config = dict(
    n_layer=8,
    d_model=768,
    n_head=6,
    n_kv_head=6,
    head_dim=128,
    d_mlp=2048,
    vocab_size=16384,
    activation='swiglu',
    norm='rmsnorm',
    norm_place='pre',
    norm_eps=1e-05,
    positions='rope',
    rope_base=10000.0,
    rope_fraction=1.0,
    qk_norm=False,
    attn_scale=0.0884,
    bias='none',
    tie_embeddings=False,
    parallel_block=True,
    init='normal',
    init_std_qkv=0.0132,
    init_std_o=0.0,
    init_std_up=0.0132,
    init_std_down=0.0,
    optimizer='adamw',
    lr=0.000509,
    beta1=0.9,
    beta2=0.95,
    weight_decay=0.36,
    lr_head=0.00707,
    warmup_steps=393,
    schedule='wsd',
    decay_fraction=0.949,
    decay_shape='linear',
    final_lr_fraction=0.0,
    batch_tokens=131072,
    seq_len=1024,
    doc_mask=False,
    train_tokens=831700000,
    steps=6346,
    dataset='wikipedia_en',
)
MLP neurons of a small language model. Each row is named by its layer, matrix (down: output weights) and neuron, and shows model dimensions 128-319. Each number is 500 + 50 x the weight over its row's rms, rounded and kept within 0 to 999. Numbers have three digits each. A neuron's up and down rows have the sign that makes its largest values positive.
After each neuron's rows, "fires before" lists the tokens most often just after its 100 highest values on Wikipedia text that the model never trained on. A number after a token or word is its count.

L5.down1623:511503432502513468452464503492545432504467458491464430443474520504545531466518564541543570491436540476477491490490462387543514508502528492461467527532506561505489459420512495515454495525531565576542505507544536485584455549412491536654459519476435412462485479541494455499587498513496463500486504535479395438521483482522606466468557483537472510517568510471477480534537499522529419576511458525560456370509513477515569489474460494480490482457434573539490526481521475463394590442430511444504549590473515493525456434377557429418601452485578495506445492470450441481516461577516601534
fires before: "," 48, "." 5, " to" 5

L5.down550:478378552570481511511447438402514573455510551631507462561554550523468480443513532492525504382464420448485537578473514501562502528480462460490553536523434422565561558444576519521501576440540450490518548545490535533555467502458593440521483488449481478496519549521566451467619492494474508485501552484433492430500523551487544418559526539375525570521424490536558535510451428448490577499482485445556493509609468534552575523523550534504536508418615568480610494438500633470553468606531487552408515445512516541463527478455592494578441513570461563451576509498542509467562512515485468513
fires before: " |" 38, ";" 23, "|" 9

L5.down1410:510576470648514526559480564481571439503578437467470430419505501579560517559579440448509506462513630524507492579514440606499611401508472545540529542538436537495530514484532466545584512525554459434534477530527574496510503606445498515539532514489559423513464581421538422538505548536525571424488555516498480488519561618446456460558469508555456574490478494493509533493511599521487458586511592439515492491574500518477521499504531492458513428453428449420514535524552509407506462568582426477520452468467473413420473520505464513535587469517521570512468526538448522525500527444577509573
fires before: " |" 43, " Without" 5, " \"" 5, "\n" 5

L5.down129:537462429615455386492495499553482486446516531457465495530438548519463466533555530526526568456442517588554509502417506578461461481407574489518548453507540493545557479474578465509557585438473492487513520542554540499525454568556469513506528485530580416497500492529524526452493531466449465531547617533625474465525501570496493436589467486492497448431509460554472538432482495483557475520566451487528500514437479491568501358494528454501560552529488455524525477530392513408564399434577559546537510556613493564495463456410422527511570520534485459408493558553496467527521463481510575510
fires before: " |" 34, "\n" 14, "|" 6, "|---|---|---|---|---|---|" 6, "|---|---|---|---|---|" 5

L5.down104:469517520488467438487503467543470550522509529518435597443478493560534459433482518449568585419511475527437481495540446576451433360540450448503522481455529530439490450488473408497518440492560398513518490483486486431493522464389491431477497531488395472566451483465417469522460478458521537492471553506538521570464443612502530511412431560543496465540501526443510535506561573596436596502402464465478475523421467531477488342553613485481504506481665418531420515540471589553565544503516492464670538496507557518467529537596425472444571499498519476485542559596446488594511587472522580395
fires before: "\n" 73

L5.down1532:400564534467412528465441526572536473491495458458551503451496455561529538443496497546494514584544465538495386471541569392438449613465522433409493538515456551520475389473499520522475496491477555484511559522530518526556547515540564496459496548508542596470428576494545538476512533490476499606493528516523586593465436496526592310435458485508440558525501492553484524409522526512485454405428521446482530521425504479507464484635470469541504475458578507462503499482568473533480420563525507494443499509468591489524472541528539486493603430441483511576447508441487453404398549511441502503
fires before: " the" 52

L5.down939:462432453601472542513497472497614440617459598427445455467507530444476511523550512546560474478454523535564567452487396494449509473499440449517464487425555506563536452499534494521546522456443487479464410528510477404539510612538507523423625459568523519434532556512561524495502546505498569493415461518530476450598480532434511571567490526547486501419473522543578513455460511478482486477505590504547477507627371510521586515520555473444492512526530576483480548523564461499566504450396573510456455422500480490526637458462500572603435584528506469503428487382482531424470507501587557538
fires before: "\n" 26, " He" 12, " he" 11, " His" 4, " In" 4

L5.down1502:497518530508478383492433495449459514428589589487524469476514554392386447544545416407438414418534497532434502455526527617589485515449496511469553483482453426482510601476550462539539540542489433484571435541480512604539522564529472483468466532538491474464492506498541491437559441581461513578522458485549545540461504491474430466558507498484404422558496518511497561431459488531513481503528420473472468467551537597543493411533524445601460538454580504512468552519526415504516515522506513442468537518459504587463585483522506454519460559508529494449419491486504537472592544519408555503
fires before: " |" 57, ";" 11, "," 5, "." 4

L5.down1427:538443540497449475475493497507547423529529558453562501547556536452467486507532524563550406548467481454470539518439515477625466555449473544544622495540536464450655523501529503448532556514479437526433385503489520492451411538535580598533509540566482543468459447478565409558508467537516498438523478417532472483480584569468486447471463447448455501444552535390526493568437593395468428472470561550479544540582506502566441513508502469584544462624409544451548539557577412447410423501510514509533604583405420537518476533423542487474512509488464552503486481495436442516431571467456525471
fires before: " |" 33, ":" 12, "\n" 5, " 2" 5, " time" 4

L5.down1163:489534544501440551531497552526527511360609490512415689512482483487449549489452487497511518507583494531566555577417481520498591531490478454521404489518488595540443454558488471534583509557591530485512531456521494522544485486514541526535440469538370540473537499459430461582465517525465482534500493459441462521550519541575487557511508547531581539528481529545566530415446527419442541565485476489563550487572488456573525586569492502586467427546441507471417455526493487463511539517501542500428560428529515523482537482542535509450500598549467449526438565463450619477553397592511496549
fires before: " of" 16, " the" 15, " that" 7, " a" 6, " to" 6

L5.down1362:523476476421484467563519513470430500501492411629620456408485491438454536601491561413447579505446455525489550418509426417471541496563452521476476542524509504536517351576488594543484635598527480520457503410542502517472530406488437436404557586507471583514548526507495519543577529415506515496549470514473504422452394484490530517457460377558542604416504453539487585480555522550457537481430510448600521484524559462470515486524548443537441385497489621489465549552490487505495545594527472424536468535582425444515524569484466564507545466574512467540535499495494539506459505486526484472
fires before: " the" 39, " his" 7, " its" 4

L5.down917:482458551625542509481463471478466488516497556501512492513548418556511516447437569483493508438478408582413428461502575496531521500430470477561586440506550497467562465501464425484467444555602516539473540489601437523531471592453514393358404478480534409506491446474564514473475495466452543512440564452532523479499444501566546493505479563508484623485454506591537560479532478491574526511539495530535488489489461454462559498420562530521539388554463598495464450478518470413507425485486412546485458438458412567464564487494568484482541498564451482545562558520458466395444651450567477519
fires before: "\n" 97

L5.down1774:581526602517503428496458529512445461425387517514514442555487435534563462475488512429535414458411543527631452461549500468422535542644521570461503528530578489638495538465513502435492641467513471501516452514598508398550429424486439481578522494486391582407477512485502411413465427530445473470476519456578461558462537534545494554480467520540444499488455464455548511535593498494520377661433484530572598442551576451518445491495437491503460477546436551552514474472508507451525452529560472476485508521487474490529386525468456502518538514524583521542472473546548480496496498440397561571
fires before: " |" 39, "\n" 14, " (#" 11, ";" 9, "." 7, " –" 6

L5.down423:487423495569526449515429474454477520504525466441457530462507489440507455500492435503446491476527482527477440480468534574587511435484547500512558412424453452569536554583510491475511546460434506536459480473421520586503455548493497509464429460546492520478405492532556508433445427533468420529541518489509455532481519524483434522545548502404542512447478510514437582628537478501567535454404509416475510513402512546471490484503449474529544508527514482419488524507500483477565434497547435519528464532496518511520584518586506476451545481571351443546569461411477463513471506498487519519
fires before: "|" 79, "|---|---|---|---|---|---|" 6, " |" 4

L5.down169:529518495507506419475473503499436455463547430568541507509426477492531459565499480470486500408549540489429448525519553472505563478513525394541492506466514437508449422488618433453474455575472478584492525377646545553572508508537468486388517442496481427500575507610493473549625460500528490582495462593487545516506563469537526441477497554503478523440548452522496565518480422494526509574453513535504473580504430492519539481473556532522450451473576580493519461506476468448485517454478577466521505487548398499525451581499494513484500521561451533479508453561517509414575477499509515551
fires before: ")" 23, " 0" 22, " |" 18, ";" 7, "g" 6, " 1" 4

L5.down541:587501515482493452523474530423520522521491524536440552456437427486434450502429603512493529533496597484473417491494501460560450470484464476523586537524546490456536424421643446517488455434454426569482581450507537552555564490538495567468577449469534401439515406503523470492553565438539498574463557453513541440489510610538569423487523512488532517455469476433529497525507486556577393489573502560437572515480493495473518433517539513482557539550551456456454529454575491411602429520468485536527606516497541534461440583498453450441478494585482486527516546567477437515546480504532509616
fires before: ")" 24, "–" 21, " and" 9, " |" 6, "," 4, "s" 4

L5.down1281:449446501495397494465519481480524526470501502578520538476449616432557556422450494470440503454501487556584475448440467650511474460515485470474522545472501395466545401508549484460488566472393467568652552522583457587573472572494490458478454435467502450505501498484470467500487489536553510525540513565495517540491547539530451462577481577456484501559524483466439587470448471473557600519418549457451539510566529576546490493554615531576494613475513565425470473523520487504537522537611449525556477474532543438487450530526558536520525552532519494402570549467491472430539570510618542592
fires before: " |" 26, "|" 19, ":" 13, " Fresh" 4, "/" 4

L5.down1380:446488493427465461499441398504489494492479470458562457582524503434512505392514431486502597447546465561436458449474503576494560572536538466479507505463508462465495462437454528531478444350524377559551507431484515474621417523483527527551481528568514510607498429529499369418506534504471562452482459481419516474507520417514492484594505531511581458563500530553517586556438473447493503487499415447555494499531491484547475529559510545582517508522515507431448417542524469492562526507572524572501565549396577449503522589558503459396427529485455451460488451486473512477453459486495627583
fires before: "|" 34, "\n" 29, "-" 10, " |" 9

L5.down339:585587474533603458480488496488542425498542594516496487512374554453485533579578574495480488551526493525472468518471472504570501484517484412390542445532622468435542497494464452489470484491449438523575487530560458461491503484467535471528501444477366493508534496463506494545443453505440384349506537455519515513481487517555489587510468552471507509554514520465549481534571505556479581608503487524476433486462513527544527464523480522504530518482594467532468509529525517484505502489458519480578461401592507454502503535490493450486454467523594500516468424546474499522479557443548491528
fires before: "," 35, ")" 8, "s" 7, "." 6

L5.down1445:471481554566467467500461476488527511541526475426568432479505527439544505422450523444494549495563551530463519541519414427455564538437419441425552610438608422467505469520551521517532524527586486566536451493581468541590505439514456505529567527483511499485590444471427405578392500438475482489472543542418563645489492485403547437433533460514414601507488515511515514560625422527428596517443487415548499475507476491450517434406546527546498498447654575426482524544525562505506546522533609499504571473477603573525548496551443521532490448420558495484542617554561479454547568493445505574
fires before: "-" 62, "\n" 16

L5.down577:536491520443506488508557497474578475503494547550520485556491545511473559433572483601422484444513444516512538522518507380561546476443467424495672414505490499527480516396537505540507500546552425527497524497497463449452524412399460560516471466556462521516496548479470543561454352562436423462551566458539505507533527551465378454480500518530507513502484447534430535556462490475471534435507502500425485469541490538502484551513482494549499545586589525527607408522491610438560538479500457649563567498460534504512538496567546493474416549488472495518516486473479452607461472448480576437
fires before: " |" 37, "–" 10, " " 8, " in" 4

L5.down1390:585389483499485454490467537476458422512376543477493545518482511476557482539492530464548582533470424503522589478470481416449502504498454514506503509588523561490441477436501475401377663411467546542511566485487457405450452499445525541519557410529549503570521516398482487407495526436488522420524570485474515435479531464428575552506510514480465551514563469495429444610553474504533524554502451484462554414445474514492502515444496492520556413449501543475457531467523495484523442412496520557547574475437510606505446448484543502557507456505454556493465511462516492457546524391494509568
fires before: " the" 28, " her" 8, " a" 6, " an" 4, " his" 4

L5.down1246:423564587476514494490396522481488490526527487525549479474571491451465410517489548486437478494524588498548524414412487517445549603537444558566456468495510480604511498534363560599540634442499541511498529541506472521525440475455490514557603513497540401495538536517531399451457580472410480554501503519505440454496512520494507505447537479478563494448546555551461546442490446502424486529458450434530493468504481559503424518533492543462485551448477559522496500569490562460492535520570522548472537498582571490476487420432471430384533570522613592562472527459508514428438471521506442503
fires before: " |" 34, "|" 16, ";" 9, "." 7, ")" 4